config.yaml
num_hidden_layers: 18
hidden_size: 256
num_attention_heads: 2
num_key_value_heads: 2
head_dim: 128
intermediate_size: 704
vocab_size: 8192
hidden_act: "swiglu"
norm: "rmsnorm"
norm_place: "pre"
norm_eps: 1e-06
positions: "rope"
rope_theta: 10000.0
rope_fraction: 0.75
qk_norm: false
attn_scale: 0.0884
bias: "none"
tie_word_embeddings: false
parallel_block: false
init: "normal"
init_std_qkv: 0.0265
init_std_o: 0.00442
init_std_up: 0.0265
init_std_down: 0.00442
optimizer: "adamw"
learning_rate: 0.0015
beta1: 0.9
beta2: 0.98
weight_decay: 0.08
lr_head: 0.00788
max_grad_norm: 0.5
warmup_steps: 210
schedule: "wsd"
decay_fraction: 1.0
decay_shape: "linear"
final_lr_fraction: 0.0
batch_tokens: 32768
max_seq_len: 512
doc_mask: true
train_tokens: 257800000
max_steps: 7868
dataset: "wikipedia_en"
MLP neurons of a small language model. Each row is named by its layer, matrix (down: output weights) and neuron, and shows model dimensions 128-255. Each number is 128 + 24 x the weight over its row's rms, rounded and kept within 0 to 255. Numbers have three digits each. A neuron's up and down rows have the sign that makes its largest values positive.
A block is one neuron, or neurons of one layer that tend to fire together. After each block is what it responds to, as a language model described it from the Wikipedia text at the highest values.

L8.down506:135094150140132089116119103148131128110140139125151124138119134129127127157094136141162136154109120123121083130144144180116157089114102146132098097123105112157101094151142115157077116166099170164163126161151105125144101097089145136131139126143110125094111100097117125138173167121157165148142164113168119102151186091147130122137140125116140117097073149154155131172111088105113176158139
Responds to: Plural -s suffix

L12.down113:081159084144109145118131103150110144116162140146136184126128126144127093167101134126149106106140132103131131123115131111143182111097204125160178139128127120136148152164165131096124155170148107136139165131124118121134147112108133114130160101105150158135125162140139130132113161184146122111095128097149114148121122123107106109134178144086136115170137148144140142134120174140144110132137
L12.down129:104146127117125112147136103087122125065143143181145177115143126105159074137140147104176098139153103132114122114145143141152146095148141143178148114110174065097115153091098114113135167096112134129157090135096137140107128127131078113147083113116103107137108152096085125133086128118142120119111104114143151130115102109124123116112165132110152122178143194114138133121130121156111108112090
L12.down421:159115096095116132143126138145151117137137096120113163118153158136137123162144103139140147135149098144123121103146146153140095123154166148138143123165139124112110106153129065171102084111153114141145159100116154141110125151098116180155153102125155124104126142164154150127135141144094158121124112107174127149153130100087078080136147093140134179084132142152096140091128142120144161118142
L12.down662:143136137152126167136162079132134132100109099144091149142171127110152119132151123099119119128155091105120115142165148107128137098097118139193120123174146132109122127096131144114151137168129154144106112115110112103108096102130130070107147069147181138118148128176118117117118116162164137090121137129162171167142113102088092108085165121115131106108133123127158160145132154123163118111128
Responds to: Paragraph-initial "On", "at"

L12.down8:127101151116121102113192126103097124094099127134107097140132152116144072123120111116132144132109157179131141122091116145147143114116244134117129147135124119137118115164110150129156166139092126127134086141135125097157157109127113092139107152139136130109159150132137119102117113108131143130152105144145164159145126129109105139143137155142154126165148149124136132097096149128116133141169
L12.down40:098143126117128129119098116127129136127121146132127072170134153103115119154118107112140184123097129148157106116100134103141112133093086158141079123119138106112169142182149089176129141147101103144113096108145145111136126121124122111129149148119120119121138113130140093155130200077163119177169088101142139147131146120175111124117124148105107107126117111130112137116067105130151137156109
L12.down324:132115077140119122097124110123137127163132106143123145165118132159095116156145148132131163148106138114124132114147161121119147130137113165138152089117100178109096108139088153086134136141119120130109120120143174067158177168145135115150163109077130146147139107083143133140111161137120118126132188134106134139133144140136124112126115115113100120163161096138189125136104146113119145176127
L12.down695:150139134107118124107121149131125128089149101131156122117129122113102105138158129122137227148146163130103111142109113118110150119133102128188095076062114124121166166159113099128118125195109102110128124119132141138143111129085126094119114149177115130141130140140123080128132150169148128150151126111138131107132115122108160198156119116169123134162114116116160113138127087115133171121141
Responds to: Plural noun endings

L14.down6:144157166117148162157108105137156118135137131136156123125145118139149089103150125151092113122100158142145109109098131149111121087124114126091138086178114100165117120153112128130092135173105131131132120119139127121079164122159124173192120190095106154125099137122097094136141141118111147122098161170161139108126108106155118115088122165090114103149133117124155128089128113151144137129156
L14.down49:119099093112126166136121111130141122145109148134162103124164112105125127124137133139150142145136116150146133129147090153107127099088035118174098125136086126087137106099115148150098078127136167168121096147172183096111107147124121097141118137118095091110130162155119122104118103139120147130134116151135142144166091140134095122109154130141065176100109117197114180127138122126132119168115
L14.down108:143105139121127157142130132114137106118135099072172169118131097130122126120119123130141084173108153120080124121108173163126109128126165130146124122118146125125093147199098136162178179143122111121112151119128086152143165120112166155123094125165128143143127142155118143116157152112085130144144135070145128170138156130085109117081090151114109137121153178109137106153171177129102108117131
L14.down119:085120167124127149116123169136100156126129170162143112158105107132149134127124152146135145115114136134105157129101146135112076117118205076122114125096131089122122134112128167130148118104154141101132154109111098105127116123121107110099099097135109126076116140113195165097095106142157145058131106135175159104131168154123100128159111125129120120070142121138110134144152120133177148121107
L14.down142:128168102109176148174158093118114108156160102116113157123142109145119163149134126088117108117139115154132130136126149107141145125163183135095115138104193107119103143109119083159109143140113128110140103096106110144090117126122074143111111109096122130117134115140180122121135162160113104110130141080130145124125137161093117117159205108133130094134165130109172160141168086191132144159103
L14.down160:097098156139143118130134123120131140161168119175131143117129114167152159147183136111123116104149152142111089145145128143141139108155171107110155181133135118078181117142137145138101126171119125110100070105114112059142111125056117117088142120135135117115112152137113117084111136114126150118167172146140115127112136137092159103103149097107140108125100120139135111157108106094123103152075
L14.down383:155144090125124141120138092119148137161131098124129133138079112126151138128123141132106145138139151128106128164146135122153122136156142116122135067122144120127146136075085116139150138125134076151112145134153145160107134085116155103096099135109139138101137106141105124106096131096069168091067139142146158154106126157108117126171149123115121124125113156122170173162043102088148127130156
L14.down448:158086127127108168144141141128128147191123156101128104158102097149108145104162151125113136123162129144143108135130111147109126117137178131120151171142157126114128069067172156150117145165120111146101120076128177112168134119110139109133129083109140122099086141164146088120109081106125137100175107107138139167134123132152152141146138089151125111147119181108118135104124163112117159161124
L14.down503:097188112122096151138093159118136125155123108148169150107156116145086116117151127171135103119157145106101157100131144060101148119118108137110139119093119136153100124140092105142135107113135114192085147156167129082118108085162048131077129107092118125083142093120132141085097110109131116153094116151100132144117111123103173141126104141171092147129115128153157129077126138153112118140114
L14.down509:171132085151157133160100114109133141100174144110134155147123105139125116105121157162125118143122107145141121145129121144113103146154154111132118121132180123164146156098132134110113125072123143127103107112118131126115119166106112095132100114108103112137133151104111126198107110126132123142122103130124109099122075042111165144129171118093125134161112170131120115156112086149164109115174
L14.down528:143130141087110165153143141136144112109164138110158106162130124180141126116078089114141140129149164144124137130146126140088151129130144154113129101138134150123127122101117101163116125110139129078151111124133117135110166130108114128151126132146132156127092109104169103064100185171143110087127172180145139138131140103121110140141142120150170119115111118135130081148136123102154135151173
L14.down531:120126153129164135140134130096150125134094062117082113101110121120133078114104106104153122153103154118124102152142149118139095103131070113143125146100123103106131084142112115143137143159135131075146141169104125091147102138144091125150109153163143183126174145134144116106154128153131103098140119160115106090130094139121098131123098094113157117090126121145119141156118095097108122114087
L14.down538:128140110125135158113123154089111116123107152152143122117096128119106167150126128132162210137146141131112103120107165139118143114104055124119116133112150110119153128122160126107072100095090128074111107153145114126153104125158126129147113138153153134100168171189134112112149129148148165091137129137128095144099089126125156159139142138085137143120092132152096146129093125118139131139089
L14.down561:143156126112108113168182130111128147102106163111133136101130124079119127127084149097112125144086109115132144084105128139167124120080079112096124117122114122165129152148172149129151151102090154164124113144120154127095179137147158210076118124105151146119137096110146119124129155114118111132111156129137103088106131136166062094175124130103157122147146098108102146113111134125126169109100
L14.down599:133138133181117099150128127098149118110139134105143129153099132140083119135078113125123077106118127100119125123110144107145132104162221115129158128111125134106141069130095138139174127093156106119077114133182103130133172125105131130099132115131169122075151148191117125113094125108098123159153087118126118130156115152127111129140150073115143148140129127158126144115149142153134162105136
L14.down605:190122116148116145178115116143092105142145132144152095120099143138107130134138129162133103164117115071119101150109128078081131133145124107136128121123116105116116128122129161131140132133147085120143143117165109142145145142115118132141138121135146153134148112125131142108167117163084162132128079097134145089156140147105131155133099128113203154134165148130187097153152102118130177091101
Responds to: Time and coordinate separators

L14.down5:152114101151126159136139161137119111096155129134095116158106097142135108118154110086109156098163118146160194069174103110115122090103118160122151120137138127141133112154117154158094138118138098155112108093123098152109161162152131167131159106132132140126089142137121112133128147118154091138097102135103115108152140114132111110141148137121182096127157156169129101100113098146152163102161
L14.down32:130112156143184131159137116077065143125123130164144133182113111169126121145081096107129095111099134122106142135138137135145136111154181108155137102184127118156137119133121125093129117103133074133156149149167129158157123133171104134108150145108085140156178137115139154125103114119113101139129111146152155116138150115147149151109163112118133089128133121181169128130124137102111096127137
L14.down66:151148145140087111128152125135119131157153119110135143135101119169150108133135126137139133111155152114091084127104138124127139186140210168143132143139122105129119116156137090087119129123125134158140160089133175145121114100136159131198111132153104134118134140152108155133125136143144118126118144137131119147117137135125089122126083108193155148121130122091134131178103158139117151150148
L14.down78:128108164145104169156138119128142166128128154136127140141125112124168150107140144124110154095113175123174133106129108151160131094103132133131088115112139114177177132130169113123150116127131132169098095127144096197149112138154144157085099134128140182121096128111140148120111137126116104151144115112125119125168054107119155138154131097083149123095109147136121114122126131113156150066132
L14.down215:103131160165113080126115147120116096120113108128142121117094148080149101152139111098120171107168121111141064086119131112140145109122150146131111129076092148130130132116125137181130154117110126150108164117154083133178139116100108148115137141106115098081118066130116154089145153131113143095176126076126110119114147147157153145100160145140170107115125143157111112155119151116118151143113
L14.down230:127112137126119143076165121146092165121137147138118116139136153120134142152133116156140122127074083118142123138119141098106176141153117125145136145078113128114161187115132145117126158179134123145105138116111117134111139153118150136165111131108152130126114157120141154122128136141122102054123111102137129132145171135147114125113111119089114150149130111121100138116122145124123130117120
L14.down265:142082074114107144114147149111127064110142103127164140131099140131133100114082109156120117126144154134105104144128141152122096100113101131106151125128110154126127134105129117117132113126101134154103147124158121099145152179147141107109091172102133153135153102159130150119152090119130115130088141136080131121083099148129110110148133127095115136116150102128118136116145140116142105114119
L14.down301:129128085127118089130144106149186180108097104138123156121113134134124144142137159097100092169152168105152131170093162111140106114114078143105126133126102149128135092105119144166152190094143129097111101124090113097133124102083139112153108172149130123156155140137160095141142158110143141139112110106120115097148124104110146123191158096105162158130136136127130133122124157142092127074097
L14.down345:155107136082119127147149113147119122139117115162141165146061108108142134095114117138157119121107121130129107107166093105166145186110101089127138091082173081125134117164102091157121119095157092151130126126110095108141112125100115152164137126099162155131064140176137175131144095106103160145143110155151139068145132083121146118102144118113157107105147132101111134134149162120153116119117
L14.down410:125122151112173165104133143184139136158141109159119163131115096133171101124177115099114117129154100110141145147114139111109110157140111131155117109159133135113080131138107141138146125095108125100154171120131111145103158170128133133133115100119098109101148116101135139105167118135111114107121080098123131100146132101133077120126152145116115164124129142152128121100148113115045114154106
L14.down431:156123076157130131132142117117137103105104105096139101133122150138135139167150159105145170147128108083106119129119151114155114106044112207136144150143127150111139107125129110122145184144157109123090128110161084119168118096108112142171113119135136088110130181144156158166132142130131122097135149153136115120150105107121103105101159106127140109088157150153121120137158100132138133118124
L14.down511:154112165138133138089093127162152130088126171166142139124063177142065125147147129117153137170149120134139135125148144087170132133116087136161141084111127107156134122098098133143160139129144131126151133107094134123143139127143112121115153086151162124116141115139113114080145124128100141159120123105101155125085101148117126115138105121149119138041110085157106113155106120091148134129135
L14.down519:121106097155076099143145127120109103117141132143086188122086125126117170115155127143148136112127153125166133167119147119161136104128142178136140144124141110124171140067118115113130109143127160099143158099129094092107129112126071118158095139141095129163141132143122164154130087147109142144133088130109133108123096137150114085094148119111141169115109139122096107097144142134115136118149
L14.down551:085157132120108143147146162084128140116118165146131162139151123134116111150107108113136133146154114091109105145089177148149137099129101138154110164109153097130158122171101141176108170156146151127137113109157111113143119166118127169127126090111118153118164096181180122132132129141144118118159124109159137133135138100143118112117117099108107124139105132173138174137129116104127113130110
L14.down627:121130096136123113147109126131147171118126150132130123127103150124088146125112099133145136107102114185165124074124140118055109149151230122102124142120172165102141143112096134131123117114127131111126159145152122144123130100118081107122127107107112103125109159171138101120107190123081111118112105145126135143134115164109123150111138140110147118136117098121073172154147099138126139079180
L14.down671:160108099091127187180147139138112090108150112128129130130105071106115145128113105122083139178146121085133104128155154103087140091132217118110146131124114115099095115111128088148142084121134102142133057118166084180100112067092149133080109135105131181128124124112141131087130111123105118109143107111125102115119131106131118149121141133118172118132147164133137105131142107141104117128149
Responds to: Date/place preposition "on"

L12.down229:134096141152086121101110138135109084123118158127129181090123116116086138164119133095101150119128140066091126149114119093142125137162127137106119156131125141127099124135107148127093106168129143113126129059123115105099206117146126122182161154129138135084097119097148129122135107171101140146150117145099141141163152080133123109124137100152125131113127146151133135127109119129123126114104
L12.down413:120116106117155132113133125104142097120132155174173128161148127160095151077126133102119162116097080139141101118131099136141168162114154128112137150139097112121154128148089158127174152144116137117137107150156107160114145157159138145137151093107171116105108123133104139111117081154139172113121144126123138124116129155091100122130122132135128139121150171103164099140077119103122160112112
L12.down422:184124134112130142106146166116101155130142151150083103106113132106151080131097118109107121096141106136115105149166103133134118137067134106136119137125145136101089158134089104105114127139133118110124124116122109121157135131147152134141129113124114087119112097119083105116137090110119122151106111117118133158107113094194104114126139109120128150172133144162123183123146130068144109097124
L12.down444:132157123126130105132114138140077110116120132108127108126141150156126166114120159139103150137108134103076143114137134112109123140115057119117082111153135096143169137151134103180081112116139143125100184108139118133162138115150107187142091128154147136119141128115120136117111086156116141138135093087144146130114116147151119143123119164151124110160140133050134149100143086130153125130078
Responds to: Number-internal separators

L14.down51:146124163138105111153108165143143124130136127155132137156132157152120119109079127134198104163163076068098133117145147133146101124124150186155138108130126079146132148146171129154123104106129152124138086123138132138143129111094103151095119150118146102085134113147109146116185122133105153133087115092095112122110122138130063124146141109130143121105115153127105131119119132123125132129118
L14.down64:127123122110130141114149142129089146157151131137143155134142178120107108131109135110132161166173147116169114128113177146140111118075086118119142155138097099143134156133140138116102135125120145153126163159151114125112131139122091162146109124149161137166159142130128152164141146120103114132113112105130165114098098157144131150165147124128140083147132134057116130113147111132080159147116
L14.down72:124120156086125146176125085099117169161124114166108117162154155083089109105126099125155160152126153124111152132126131100125138113122098165105127138139134106147155139211132129117191110120110108106119101104120086145155105127116134164169132095118121155092097159143118150131139105105098101149108110106135161123144156115157130116122144134139083097125077156114098112099165094140100174130142
L14.down194:133110131124116067100130105126159140106098098121141102102152115151146165175150141123197148109122116102118106128138114149128148158157145132111105071160119093139131135097105134092128168122137107121127150171113139126127109110082164141151131176088153100114132138122094096173127133104135120103126108093147109091162111125117147119182161106172151145116115133059151148137122132122127143113129
L14.down195:098127107088112128151111089160155104131094117114124143140097141162136127135127120137106142096115127115083108095119167146162134108104203153143135100137117164133155132157120156101175107165144069124121158114138124126135134116140089148132095135164148082180128099117110136129101153106134120147143107135134136116126114127137141095094122151098091121161112106127153120137165176146124132101102
L14.down250:178118120125139100153144074113120139098131118095108110129116155145109159153093096111108173115133100113119187115123119141098149122162069130115127098097120107144130146140114168119129150088125140161132133142114089123174097138155117176140132140139121118160109109094126080132147138139122144108163125133143148130141106078104116175103114129111118127124099148128109089153162088132138133121154
L14.down260:138131149139163124133115138152099117121143156124127173088153127152148152173103110071093123132133107138110148130108145161120124146135135144093140118129119143134112166144112139133163127069136080120089129128177142147104118148102106091106159140128204160157115137095165102133117152145106110097148151102131151105084153094093138102096116104117132107150144120131125137123116129097089123178144
L14.down287:125141113142119092110099114142137090133094135126137151130140141103142168138154115163128132075124113111138082088120134125113119162086194076130134133125127134132150122134101100128106152106164095138109153133155124094121104085109146140167116129101118114112127121150165106117101114181135100118136103176151116106149140100151171102113141149152128124161084165106143159113152146112099144152125
L14.down332:102103149163150142089142173128115074143144134115077145135123126149162112119161114091148101129145110119117092119161112089115110147112181161123116132104120123131194117149167153147132146118132116122090130142105099124121148111152173106127178123190143137111094096143144142135184151153142173161099157143139125155099117121118138129112127159135164120148114109170150116104097138141151129121097
L14.down334:127105123115094150147140109163112107154096112124142168151149152173130121132107130145157146123128132122121145099161115129075141156221178169098105125167134157115164110093073156142111133071120103169107146126088109097117111093148155131169105117133120089138117160140088117092127122151130111136126083082142166127170120149141145085125152113137132146113146151129165136144138169142128128135132
L14.down397:154098097134102142105095142100147120149153121109165104150114144116123132132138150132132158120103112127105127136157105103104141129094219148128097123153140136091140122144094133123129136152112170119112139122133132104121113141099133127132133152156121144117149126149166125135103159145112084150115116121083133169125152134097129136120090135128137108123166135167129061154104115145131176149134
L14.down447:128184167131142110120133140101117086157140088078118131126133125176145128154134128165145157102097149124165142090130132089141152123156188117127142099090115121132113141092138131107112121145104116156125140120146116116082157155112121142152106120104111126097150132097140112139113132122164121142108122133101132136110148129143132129118156163129100112116129107137107132161149110141116114124138
L14.down550:101165082109131109136167088120125129072130131117117124119102152133091160127106135144119150159097142103097133089108142112154173130125111130129098104120125156136167126188131160093132151159138094131140157096137154103101103158094145128150150167115131123097073115105136158154177140153095136106110126109156152165165100109124125133137145105141160143120142138153132121159137134144139146161117
L14.down565:109115142138147139180076124096154123097126173141153130186114138131132139147093118106130093135149181105128121125175106133131131163113152119132120148173145136156165110105109143127177099091094126119126148147104108091128168134104146152132157135124133100134112153118122106157141149100111141117132166163177114166158143137108160156169141094122119148128114117164130162126128102154135135088101
L14.down612:118119091079127152111120096134158136139147111102141119101140186145114140131132113115164142155136115126139139128074083133145112114119087123166138107126106134151115179151122134159132125118113149139144137122108144136085141113120121103159125144144119092118134172106133137148095100153143088088131126082134164112137122072111147119125102112120097117093102095099144145128108048125110114098124
L14.down625:098152148124096111108159095121154113114121168123071133142166093114144146093108147131110112130140093125137131116137109101080134155105120154124117118165141119108124112180124105113152134107133097145148128104145103090102109133137136087110114148125162152130099135110145143131091142139114118147159132099134113124157084126156144105144184141117087153152142096118190107142084146168128132102108
Responds to: Plural subject heads